From a checkpoint of a small transformer trained on Wikipedia: 62.4M parameters.
MLP neurons of a small language model. Each row is named by its layer, matrix (gate and up: input weights) and neuron, and shows model dimensions 277-372. Each number is 500 + 25 x the weight over its row's rms, rounded and kept within 0 to 999. Numbers have three digits each. A neuron's up and down rows have the sign that makes its largest values positive.
A block is one neuron, or neurons of one layer that tend to fire together. After each block is what it responds to, as a language model described it from the Wikipedia text at the highest values.

L7.gate20:492488508500535543480469445484516503503523549507517537506544443486533520489467522530520477487472474506474491514531484521494524506525490477496493549519499512488537495535524502536472478441499496518506518481477493512449503484525536515484493499520498471479467494493454474494543504456485529490
L7.up20:497487521477527503510465531486473525498519488488531457486487520482456502495448507551494493519495498493530493537486481501506518460443542528462461502521490495504488464489527512527506477423491501480544531496490502508451572491460503518504492553492519482504486555502498469497522528511502521511
L7.gate23:488514519531458463528488474507529484510488479491482500478494511528519476464491544487484487528516508489499461481480483539495451548516462502523509463509494499515481436535476545489503498470487493504464493538487491547540469529511503508527507567499528500499485553475527470496530464506511542456
L7.up23:509504518496510523515493507518548542509504486451524505478528489522521512520482509495555507523519496519512482493489521496520482520492508495512497532486526516552454482477514523507498490497506472518441477487525532515494505491481535470493527498505506463488529483468468495461523489492493474482
L7.gate159:452504511479463484530540488497513504495516463554497592503505514517489486490477504530480492553505503506502510535438506480543488481486501505481517501495483497498512414510492491473502516493484476507501463515519492511474518517499508492528498494515533530511476521454411487525501469485482512480
L7.up159:441506466491470516525523481505489498473491497486527537496467489512462499551497497561458510525482505489522491565485513514537483522498515527499527521476480476475536458500448501472544470476505504491494498501524517492468527520491506516506491529525549530472463548481495485496493447466512494480
L7.gate504:514546535480506542455505432467486545486515472502514491487567479499493476543502502481524499544503514531487486511465474475482475547494478489484534502486501509509499476544503516476510514496473541529474474522505501535497488482510520505498523519535513489512518514544496507489470500491508519498
L7.up504:472489498501448531500512464492483550500483459518507481491542516477486539491493492480474478501519533509495491517511543521452507449493499528499531491464496486482517473538461489518493468516489479513531487484475459502491485515510530472484485465505508524522490470502472466520503537499487535539
L7.gate704:485458510487493519469501507511543496524518509473499515505481449537479514501492483535525522469444435486483537516473494509436457467568483538508533513477524492484466539485476528458483523456515488504531524516514481554530503505477515491515496546520518500468484531536462517517480483521482467484
L7.up704:479482512475539520482513514469525553535535468488482517495507469509511492477492552478494489488481468523468485502505558513481474474539555504528541493510466509536503484498479530535523490513466557501522467497545533543533488527512491493501442457506558486496535501462468521509498533497493472526
L7.gate825:482580514477512514468494514525535496490487458522521541457524493507507503506488532557454519522533520495544515522479485495509505479482474486479512475476554482463498485513510457527535486488507491554528465492492501556483500498508508513524502496516523521505482520482460487508482484518477512471
L7.up825:507459497508482488490459515488492493525496536473485506488517521472555505485515481496490524552517518518540477524512488488466512485496481488496495494530495525461532481460449498534482507469490514489509483455496507503476472499493509502486471503499491468476519510513501480480488496530451538543
L7.gate914:492515503520515517484500477516530501502518466521514489464519450505517504474459493506468487511517459500483481512500495529482521461473499514443527531523513548486467466533521521520509520504468507520497463531496551528517471492472531474492541484523529501448486497517525456458499462500467486487
L7.up914:477490510472502455504473459488550529468515469495484547503527495494459470530458501453491517502513485501473445522448506469518489509535513532492536509489521456540523503490473533488519477481471481526535472507450505541526477509521548474521494502485525531477467555484491482454476483472469548525
L7.gate960:506490495446498467500521494497511488491495524468468506532503534502484473502531457463545492528490440562489533494496491495477481523519496518468525514497515435510518515455447500555491492525482554514509487495500532458459486507552514528476457530461506461488496464531506506491441520516531528496
L7.up960:538485515560509493432529525464482492499506522509473524489510525496555528488515499472496488555519524492465557493517484460490514470497476500505525519507497446457505480517535504498490482466462505456515455496547484490487499498536519485509515487482520508543520503530469495474525468448460515445
Separator after a name

L3.gate421:537506515482486523465529490520528451486476481473518485499473498480510469485505504528519471501481478532492531461513503495466494510478499526505519519526514448493431457512498512510485506525501500497496468539543533491505491498533504502469496497492469524505502500514524518458512543522503502545
L3.up421:500461496478519534530481497522529485503508509500487501523536508536502504487511495493491475513516516487518460496521539455527468507501491520513537505526535489466462533494511494499487527490525543474530500520509568501508507524532468451476454509518495559532525527536526532437529517529455511510
L3.gate515:518498525463493523468506509516505488508494494511492533499513461523562517450480524532529485522486456493504550493473484507482512502510502517518481520488514470480480449493520511501484514498529485519461503491517517518526510492528488492485485495541514525521499508520540476479521505529513504538
L3.up515:474526526486446465531531502485508516468481492525513492511529491476517469538477499508535532500491514481482518495518500501499489483495468426483533526503461535526482523510447502529510485576514461508503498526464492505499487504479477463543481497527484529536482523447500474504535518499524461504
L3.gate593:510518512492507538458539498512514488505508502535513516438492515492526520487494499508487485496480496464467453463519509476479490505511503467490474446477496507514461493513462479474526527487519510488486488521476500495527515477519515525487456502537416474511499541478513547444519504493541523487
L3.up593:488493500494490504515521478487500510476458480466502472485522507475507466493537467512516498451503536515492499475466565523500476480515491507484506524515491554543452464518462502513496543531498538466474479522528519475545484499485516499502440455467490515488475447467472513509558494470537486477
L3.gate635:488463518460499505499457489525534445479498480497504509519513502484483468514516518459499491525505534501511505484474506511507489480503499544509513496465497482538504475503494493505544502497511503514514481489495432519511443476497522543498527535514531489531513493516505514508490518497524517486
L3.up635:478473493507496504501515486533514449481540473503485522443560504525525457480503515489487469512464510459498501486466502468525481461514476502496494467477492519492478540481509457530452492500499503532474515533478480487493469497492483525542508499486510506461529511474524535522476489470548573484
L3.gate843:467510517486483520500497504513517450514471511513478460509507525479502447476498458533525522529501510537508532515543510495514495528492501498547521533511492438499477471527484529485457502447450512530547459576499476501503485494503528524480523425482514520483498501515520504480495518489515479498
L3.up843:483503506458478495526478498502501524503495504493500551512538511470489486547513474511489539460471505534463494450516498485547473475536507482497457500480448467512496472485468524509499481508496542480514501527494510500544493472510497479464475504510530565543500512514464504479508500521488492495
L3.gate862:484516514511519522528500486550503458476506497485506501488518468516478472496482506488472475585464504455488495500489507510453517490529464483513493530521474496476501512490508481501478473525450491525560488517537467512475514493507471544499530492505516497491474479502468492537495483502592512514
L3.up862:489482514457515503497455488530504499500538494494484523495569512507515471465489525502480499489505556467485460495481529506495490464507473492504495474503507490499519475490484484513510456447491491547504526489466469487522491502488497507529476521498488550453478510493511480480533496472541510472
L3.gate927:509466502515454538504497443485493430486532504492491507518500490488530495467534522455505494471505464517530452473477484543525520530509461487454511507487516482495487517512518507492511509434474481549514489547543502497517501539491517526521476500503499517522479536503515513477468499516538519465
L3.up927:497513504483474480498470479459502485493500521500476514519457501493508507522494537492510493503526520530516477460508525509471510536502494511454474508526471462492469510507484493519523486505457491468512500522521507503465460532510504530543464494529492528466469499474501493471465492451534497475
L3.gate1181:510494514462498522496499558513514456440489477467522544506488461509555517505489507461485518510485485469480503510496494473522510541521518498519518486480498477510473479522489467500500515497485479474470493510531555469497493514485494508523501489468463547517458522504522492489525500471522500524
L3.up1181:514489514474447535470506503490533522534549509552544488501511468510507498505512491514491492494492543494483514518526510494472490522481460525478495495560524528520489462522508551536481556502485484478511508512511531477527515533494504486495524460554489513512489514528485465524507455535518482522
Actor-role links and name fragments

L7.gate172:484461524522501445484499552509482504512482539549504503505516490488533496460445499468468505486498531515506477499532465526510537510497503479462498551464470488538504511488534481513530524473474462494499504511527500496462530489516533488472477531496440543517515520525479469500537497496523506468
L7.up172:537506499489498482499515529504470487463531480519497534474479525527505494536516481503486486517531525496490484520496477513503507502501540471502446547484504470508514479513532487474487485534449510518556480499495482473501532500496474544507516489496477455504504521541467494452502485476497483516
L7.gate489:508494519492526532495487517484465496478546487534521505471543481475476469528471522499463495493554451504469507481486521515480508527497497434499507482472486497504535463529461475467532484517454517517522487499485508502509518487473500451534510546517501474491455451468478510515474495494525522491
L7.up489:457506506467484499492508537524427519539497525493493506522590474565482518488470531472520475489509510475497540531495477520509458535492477491525500473477480483580526523545491488510514490470486500524504520476506503521486483526509498485482553544496501525506470506480521482527525494498496484498
L7.gate711:530533514501495496465529509509512499496489453499521481480536474519478533500494503485524517453520480505568498502469466569486473496501526487491475509477496518484511505493522471549447488511441525507466516499516526542541471491504461529460510490451521482469508517517482530510487451492553494504
L7.up711:507464497466506475520468540472504454473497500527496499484533508529503508550517507456502509471468504495527523531491492525477542471505465500509492463485526522522505499530520475486520511516506515482491472491533474475523492491534472490490467469480495463488488509522517524510481474464476526523
L7.gate1037:500481510560497494475497498501507482539480472503543495501512512502496449488501555497470467528485481476526508435521502489534528511507502484491520452478468513508529476472489476471499526480471455494472469515493473469511520513531541443497516500481484502507505485520465491501451507480424558507
L7.up1037:496514493498519471506507509516533500445503516510508467496532511504478488503475479447514513502507511474501521521505495514497486536496527490492499492451564509509529501461487460528472519518504485501544506557528486489515503476532511524502483498479500444492489534476459458531509521499498519503
L7.gate1468:467460535519485490493560479544476512478501484528527528482496526526450519526474537472475493457503460463527535527486498558492462502526503462520489499485515524532494485539507445519555483497516537540515498518509499529477475521493478456447521529549514486480487495490478514512498520515510518487
L7.up1468:517524501468525464504487504491503480472476513545510507513456523490489534497489514508452533489490499542505505503475514512517490493491460425515494505496513544472495465521483460503535509541514464485510485483488504541531514503450496505536502514435501471464501506477503518476545492501528550522
L7.gate1537:463481526515502480489520482503514491524514459510486511517502497502480464495439500464482473521579469479497518509482485502466488500521473517481473519464489492516503465515477477464488512483482538505540489502493474506498502520560506500487517553547481540548448484506466542544538487478493525494
L7.up1537:500464511529498450489521545477492501529493485498521535443473509464507493480506532530486489514528512497495466496457443534518492551496497531518417486470526497537448529473469514510521438509475481513499467529470499511522504504506507541532464468528523507490476500485513552544519490539518476501
L7.gate1567:525502515495466482499455452499490522453502504472482498467554466491481478489508501477491470495517483487493461516503516521480541503501465464487510539480486543500492504523477485488505494484480536512529474527467485472492475492508517499507454492517531508473528502500497487502509505480538529519
L7.up1567:544494512517501495555492505506461498489455535524520506470519534518508481511467498543540495469493456536439505490525456532474530497505532507468510503469505522538511525532492511525537470507495520461475493514488495484482481442486568517503487485520524520495440466534500501494506508463515479538
L7.gate1650:508488525492548532480528527517531537520504432489504521480534509569496508499506504501488489479438456511506496494521502513549512512540539478520486529537463476548533439489486495476503483508490484493465497541471532499503466508531526516481530522451489494502503492506518504493489543510488473481
L7.up1650:489542492482469464525540556494500496489491485510499538542494511486510482458487496533496547506435518503527503540495489513481483495484533499502471504502495511546486464508504473484543508502494498492534510476495454501523526455500542500470477503498503505467494444516470496506514481522525456516
Direct object before a complement

L4.gate422:539454506521465480483516440527551512475546488522436453480488534472489460527524489546474490513469506449486503510483525471461509499525517506448507537451511472457508470496512527525490507495499532498517477497503461532470529491524479467546513514473473453472516542525498482532508472527497522531
L4.up422:517503516535452483498470525523451478546441494471494515503510465544499478521480523506506529476503480513501447487517496510519535492526504535506498517475486544516458499461515524493496482477528494518518497490499500479503484499550496512475485508487493561475486464491499493475500489504507481514
Structured list and table delimiters

L4.gate1006:484470498507482504494496478491552442532477508515515558530503492462512433540537491501457512514501526490520503469496448446493507523505481479476479501511467499464487513511556476484528516487499487510501483484524485496526528504531497470484448500523530533483482508548491506482480482428503479452
L4.up1006:475470503484503495508504452519500521473491498481490540513509516522496477507475464476501461524515449505530517479520453480503492504494471458516520508484486492495523490529501469464498416520485520489494528485456471507549496499515470456535497528531514535444473488457495541499537514479478496490
Mid-word fragments and year prefixes

L4.gate375:482464534456466509559495472545519481486518482501476514533537463499506506493504497536523501507524529529510484535459485502478505480505563505487535525490515481509497508502439532506505527473502497477465484500472506513511477511530483470508481489473491514485484517521474480521473493537508502483
L4.up375:458508496462505483478500484485514510465460472519490534464506474498547506455501500476557517479487521538524489470461527520493512478485532469475505507473520491494462499497492487470503533506524506481485491484479494509538534495448499490466469518509499487528500492516471439502501545474512495494
Entity head nouns

L3.gate227:490514532480496484522474508491501470510501468495509487494527468493469485493516534515493507502488492508543476496503493507536526512497495505470485519525506495546501492476484482471523491522475542447537471467477476476491491490506506510469477511558491453495527508505491486516499477521516470517
L3.up227:504536512494530528543487510477493514505449512492525485559479541475503497469529488466460538515466516519492487494526486489504482482511486487470531522505512528486500507487532485518526513516480496484518481505507502504517509493509501455514510477481502459482524481495492478513487471519500474528
L3.gate346:496505512491502513499521489469493502474539467528501502531524470572509503524513508473493484477501491465468539486506462520502475546477536497486505524493518510569479512502515511482463477521504534495524533474486506532551456510529510491473472488508476454477510476524470438530449512509505517532
L3.up346:524517516505498482520480534498461531530535513497495458508448500490485541507485506507520471547478530514488508549487528484494476522462491478540535543489524481476488500511515515480497502469440529446507468461487492521467506474535496488539543492529511561504529529558484493531495505484538491476
L3.gate567:503488538511532528511500509535492507484508485492540493520460448489525507509500480514468508487502501486555567421470507535504535529521548469482525515456498478481497505500466487545466506493474521469451473525479482499522445521516488414474509519453548498525507504513514497485528535483479539530
L3.up567:495499495469483513540506486490499463477519481489485545510515494545491497491526506491507486500513542492508488466498488503508494493482545485547490480505550528503461474481419512497493474496503471475505502487472508487514513517505541489486458508511483508484462503527470505496481473510509452500
L3.gate1009:545514548506469512524484462509522503527479512525507533509495467504505509495499502454502502510525472508526455478500463519509553551550529469541523539519524483529500536472513496540481453503495513501527457538496483479502480502524519460493517525512509464532480533458492503490494490487538445480
L3.up1009:509493510536523502456491484517501528526476482474498519489500455509559501502500502473501545492486502493479465538508515486545482510501517493525485479538503468524555475531450472509487470475533515471508511452496533502504491530461492481444510518474461471512485491504490535467575514483523508522
L3.gate1300:531485506502539487513466524477486478525533468474490527509515495458482499501497536524534470445533511520493523464463509516486501569538491487501472476516500474546496511502504450536463454473508472503503487502487456479467489530496538493566486445478505511495475545480502514487490502539492544468
L3.up1300:509542499491527474509464458498547487502477509516469513486520528445491488479490496511453520510497520486498490509507517460429518484487479487485488495523519544479477479507487522565502497511503470491516475517501497493496560515497510459519507456500507547531486494466493501519492526470524473516
L3.gate1385:499475494467523491537490535473517432455511494474560551474539473481517514507509449500481475450499476501532509453489512479523513486516561505478517513539494479543517530550471465514521523542480512484512463497508511503502506483497526505481495503451484468491486467504458468523450489454522529522
L3.up1385:522442499507553541484514465477487491490515448490488480529517548505497449447490497488493501529527507500505546483462501490491475452508520497524480495448488505484474508478456514511534523465474526477534505516506495528539473471486532472436511501484502481476535485541510471473521511544497477527
L3.gate1581:493463524467519528494500504472497474502473487518505518516501476489485541487513543519496479484523505513460479519467469475510516522529509497525495527513487502544502508511450486515478498462497486507463455498501501512508472501555537487475477488468477523446439525510510472517441504495523509491
L3.up1581:466481490486568466478480478430507504466517510506476509488518451500540541532480543446499506467521506547498475486427546477467521510536516513522504538532472493522490475518475454524473476494479490468465501492515514484481476531522513466443492461488441494490497485495541506457444497485475503486
L3.gate1595:473485543491493542505532507498524512478518480487473499527466474487505526486502540537475466467534518468511512475492465498496483488504515466496499517507532492486527456513463446519477537500506488515482481524465490497513464510490525464472485491486526522531511523485506489503498498510524506516
L3.up1595:531516517526479494506502461488488492528506511552489481489546518501474495524479472511472562471517514493494478436503510539505532493460479477490478488500505492487474458539472538501502470505463484459496500508485488501491480482506497455465489497512544484504457438507507514463481482476474520463
Head nouns of referring phrases

L3.gate42:516537519505510483510493475493497509479482510485478497456511471455493458524481483517468477485494502478536472527491509465479533530492499493490523498455471537508547483546481517479515536488516509487510501491495535474528486502532486535497452469490489462534535516471498544487489502504512539461
L3.up42:478506502521545531493492499559497499478483519512489509523500485494500529465451470506509499503489482520503491494465504498489511502502491509526501532479464482521520495504509525490518508508542536472508527466533513507526507491506471514519457473482510481515513514480501480464558463535490504482
L3.gate264:501485530480499534466570544538505486523469497477497540490556459515560484521506509540518511506510539485507454472493441540495504528524512485542532479468477509496469540516503513523493468485466526533476494537488518503459482501495510480517515529499512549508476530545523486496475487532480495477
L3.up264:501536494522544512476496472495495511515499485470500500530511484500496510504486491561508534462493519497501437504487500479463528557525464457494525481481509525441530550521531515498500522502513493466479457448480494474472521477503485500531520500510527505447494502499528497477477491498525473495
L3.gate497:525523509443468509571532554554495531512530490480505544491479501516499486486465505518497496507524444459542478470489500516506523557513508470503509491487510465493521533494513502521502521477534543453435471484463488501475518503517475486524503508514513474475459458527546510494513448511479495490
L3.up497:546542527476488487495487472458516485502516499473484486491494484523499479501505483499512523493450499498501483481499540480555504420504528486499533505453500435529485502526505464523464484521487508536501525510485516453502483518511484526498479548475454490454545514511511504460494509484482500521
L3.gate500:495483521476493479490510483500522521489505497443530527502497494455509509488495525485499513494503499472510510515493516513483487527526468514478496546496517496504522486489534485489500540501485541522507479525542537506510484503522530516564479520467492498488482502503526524531525460519494510507
L3.up500:514508488509490492500534445545469482503525512516476518498519509517517489537497476511469494530536512502528537488516486508459472542505463471484517554459511470496462542515516515486531535510495494533500431520494499520504458507480501501512468502483485486501525565516490492522507500522508506464
L3.gate970:473495517511558472538506514512495490513500545498480543466501479480446491476538484542520538485441495528497494514463504477494513471507495530497464480498474532498479496444496474475536500470511515453457515497502519482497544522477521531499515484448456489469491521536496491463528498521496483464
L3.up970:506480507500532525492483544483499540521551522483503484518490510484507529508486471490490440537526480495523481493507541507510510459485484488457494509527538479545527505526559533535494537459450503487490527514502491499498491504492515507461505552484489474506510492518520529471483502539466520497
L3.gate1125:467490518509534482485469495500505490496496488501522517515484514500500520463498499488526495494513492508506502483548493450504514493487534545464502533543513529468472488511526522505542529491500562533485509551510515501529506515519503530501504526475483526494468504548511523463515502435472508488
L3.up1125:509520495494539515464520440495502517510520506509523502477516523521523498505493522494493512519502465457500490476539510521443505518510496474511564546499480490526477506540506491498515511547494461575470467516469461497554462467504490497475486522471474483466539517488498512465510498466516525496
L3.gate1267:509483520530502504467481486527489531500485489499532548526537539472529548486489544504524499521506556520493500529500508518457497533526495492517452461492541501478518498522471489479479501472477518529483475462483511506482497504571480557512479482537506499489491499528498539518479461474514520500
L3.up1267:484448490495515545487524458519517519549487511502522482484515488509504457461508486486472517504508555508527491479544487468504469530498479478506490419504560508458453500542523462468521541479464568539554473531465488460525547486523488483538464484486484469471489538505498499512444479495543492473
L3.gate1707:494577511517539514495509526500489482450529472435519545516505533516500477453444515502488467503468500522481488482475483488484498507476454507483530468486553501487485476509523489491505493471521509473489526516487482505493520498512501497498498505500507513495527456493504526535511563509498522451
L3.up1707:515536506495506463515508509473514505458519486531521517511482504495542503496480506485482500526447471490473509532477474490460501531494494508516487517505523516521551542500497492521506519471551536494485487494537490485456506467533498539486514482507515495491477474521508502488473526493491513536
Name-final "o" endings